config.yaml
num_attention_heads: 6
intermediate_size: 768
vocab_size: 2048
norm: "layernorm"
norm_place: "pre"
norm_eps: 1e-05
positions: "learned"
qk_norm: false
parallel_block: false
init: "uniform"
init_std_o: 0.00763
init_std_up: 0.0374
beta1: 0.95
max_grad_norm: 2.0
batch_tokens: 65536
MLP neurons of a small language model. Each row is named by its layer, matrix (up: input weights) and neuron, and shows model dimensions 80-175. Each number is 200 + 20 x the weight over its row's rms, rounded and kept within 0 to 999.
Before each neuron's rows, "fires on" lists the tokens most often at its 100 highest values on Wikipedia text that the model never trained on.

fires on: ")", " |", "%", ".", "1"
L3.up84,147,207,217,175,199,180,174,177,196,220,215,173,224,209,230,176,196,211,180,198,242,198,214,209,178,149,181,185,199,201,225,193,177,184,186,191,199,194,221,192,205,204,212,214,166,199,173,189,202,243,182,191,206,169,211,199,223,218,212,180,203,180,190,196,229,223,239,177,212,171,211,185,228,208,237,207,176,240,206,235,175,196,215,211,218,196,196,208,185,212,214,181,142,223,209,183

fires on: " |", "\"", "|", ",", ")", ":"
L8.up582,220,170,208,173,179,210,215,212,191,231,209,196,184,166,261,203,240,213,190,200,202,188,194,184,174,173,187,210,192,176,218,200,187,201,238,180,199,235,142,183,211,182,214,202,202,215,206,191,197,193,241,183,203,174,186,191,194,202,209,222,227,200,191,201,202,226,219,191,189,205,173,224,223,224,202,187,154,207,191,177,200,207,203,186,172,194,188,271,221,189,251,177,168,189,201,205

fires on: "ch", "ro", "s", "is", "it", "d"
L8.up730,209,205,206,185,214,199,179,219,216,174,208,212,219,149,209,164,185,221,229,190,251,171,175,221,194,182,182,194,232,218,181,227,204,214,214,193,223,199,213,216,188,210,223,214,168,180,195,196,200,216,229,209,211,183,212,213,206,229,200,189,247,218,194,237,226,208,226,184,203,223,196,214,191,205,202,195,193,208,213,224,183,199,191,214,210,246,166,247,204,210,175,195,189,203,205,191

fires on: "ow", "ew", "wo"
L3.up6,195,189,210,205,236,190,203,175,182,203,137,217,240,189,230,224,155,195,182,238,199,205,204,185,220,188,200,210,183,203,228,174,203,187,239,225,164,202,212,202,190,197,210,186,183,210,205,186,210,205,171,204,213,178,195,203,206,197,168,231,172,192,211,204,212,205,208,152,198,212,177,196,209,160,224,207,171,214,198,217,195,241,178,197,181,169,160,187,204,215,163,175,192,212,218,216

fires on: "on", "er", "re"
L6.up713,211,203,185,161,183,177,207,208,213,223,230,182,244,209,226,207,203,233,184,229,255,168,196,189,205,170,215,236,209,181,188,185,225,194,189,188,185,199,205,185,179,192,192,195,194,185,177,217,190,174,208,231,169,185,215,212,186,213,211,226,209,204,188,244,244,192,190,197,206,162,224,229,222,220,223,238,208,184,167,218,198,187,174,202,188,185,201,218,223,192,185,199,216,199,190,198

fires on: " |", " ", "\\", ")"
L2.up568,177,180,222,189,202,178,182,196,212,191,211,158,213,201,204,187,178,219,200,194,224,208,230,197,220,178,186,181,192,238,195,204,182,175,196,196,194,192,217,172,201,212,199,246,202,195,201,184,225,204,174,208,208,170,190,172,220,194,181,191,165,189,171,214,242,228,241,215,185,143,217,192,214,204,218,189,213,222,185,221,201,178,200,219,202,207,186,214,183,196,204,184,146,202,217,199

fires on: "ost", "ot", "y", "ed", "ap"
L6.up723,157,231,249,151,208,198,196,205,205,210,230,191,233,207,216,187,234,193,189,173,212,207,193,155,176,182,186,193,230,186,185,173,189,198,224,206,212,169,227,184,205,186,210,209,226,204,217,216,202,177,209,214,200,216,208,187,185,216,144,238,204,201,189,173,226,215,219,197,193,172,192,204,194,172,197,241,176,175,185,219,206,190,195,171,213,173,190,212,194,200,212,185,217,208,215,197

fires on: "b", "it", "ad", "ab", "-", "ch"
L9.up382,227,177,202,192,205,223,177,173,210,183,191,230,193,171,216,157,208,216,189,206,201,213,184,197,212,193,200,189,240,214,141,190,208,205,191,227,232,205,207,230,203,157,184,217,205,192,151,205,211,208,210,198,192,197,201,179,167,195,169,201,212,229,210,224,203,200,200,180,175,207,194,213,213,205,222,206,191,195,159,207,195,217,201,183,216,214,153,225,175,154,172,190,196,202,209,203

fires on: " |", " –"
L6.up565,205,217,217,180,190,201,201,192,196,190,214,227,207,164,242,196,227,217,204,236,201,190,207,205,178,171,196,244,192,178,169,199,168,208,197,196,193,232,165,178,219,207,212,197,256,196,210,184,185,229,183,202,226,185,198,157,205,221,221,202,217,207,200,207,199,190,232,190,189,175,173,219,195,203,203,188,175,214,234,192,208,209,194,190,169,199,199,240,203,185,193,200,165,201,181,201

fires on: " States", ".", "ly", " |", "e", "a"
L6.up558,192,208,188,190,208,214,166,186,185,210,225,210,196,171,194,200,206,232,198,225,190,204,164,194,222,165,186,188,183,171,187,196,170,181,197,167,237,185,194,170,203,201,207,201,237,174,199,202,193,190,174,203,190,177,176,177,211,233,177,214,217,238,184,190,225,179,231,197,192,180,204,190,180,194,187,226,207,236,183,206,232,181,203,194,187,165,194,184,168,179,188,204,191,239,212,206

fires on: " |", " was", ",", " and", " also"
L6.up643,195,171,206,188,219,209,182,174,199,205,233,208,189,179,234,188,183,203,190,220,189,224,205,159,189,195,182,195,156,216,190,218,193,190,185,197,199,219,135,188,191,193,219,157,208,230,223,214,188,181,206,177,201,193,200,190,228,215,200,198,201,204,228,201,217,178,217,204,164,195,219,266,215,192,210,226,157,170,206,226,185,166,200,222,198,213,223,236,198,187,178,180,161,220,194,223

fires on: " |", ")", " was"
L3.up102,174,193,210,163,228,183,177,183,193,199,208,209,236,207,224,194,200,222,184,203,222,208,228,204,190,157,191,226,213,187,177,191,163,198,200,182,207,177,187,211,200,177,210,190,214,182,172,179,222,233,197,200,201,177,193,223,223,212,204,174,217,213,213,246,240,225,230,214,204,183,193,184,218,223,226,183,209,253,193,228,202,200,211,197,171,166,188,195,180,203,199,195,171,199,218,207

fires on: "er", "ot", "re", "ert", "y"
L9.up472,170,215,190,187,188,212,197,173,199,216,184,209,256,214,199,231,235,210,190,183,225,187,197,186,196,183,178,199,194,194,180,179,201,217,200,215,185,211,228,215,149,205,179,172,229,200,209,236,167,238,196,189,172,177,206,191,174,230,181,240,219,191,180,239,220,203,163,168,211,185,204,203,199,189,185,230,204,191,140,210,200,174,180,183,156,186,180,235,204,203,204,188,209,170,220,226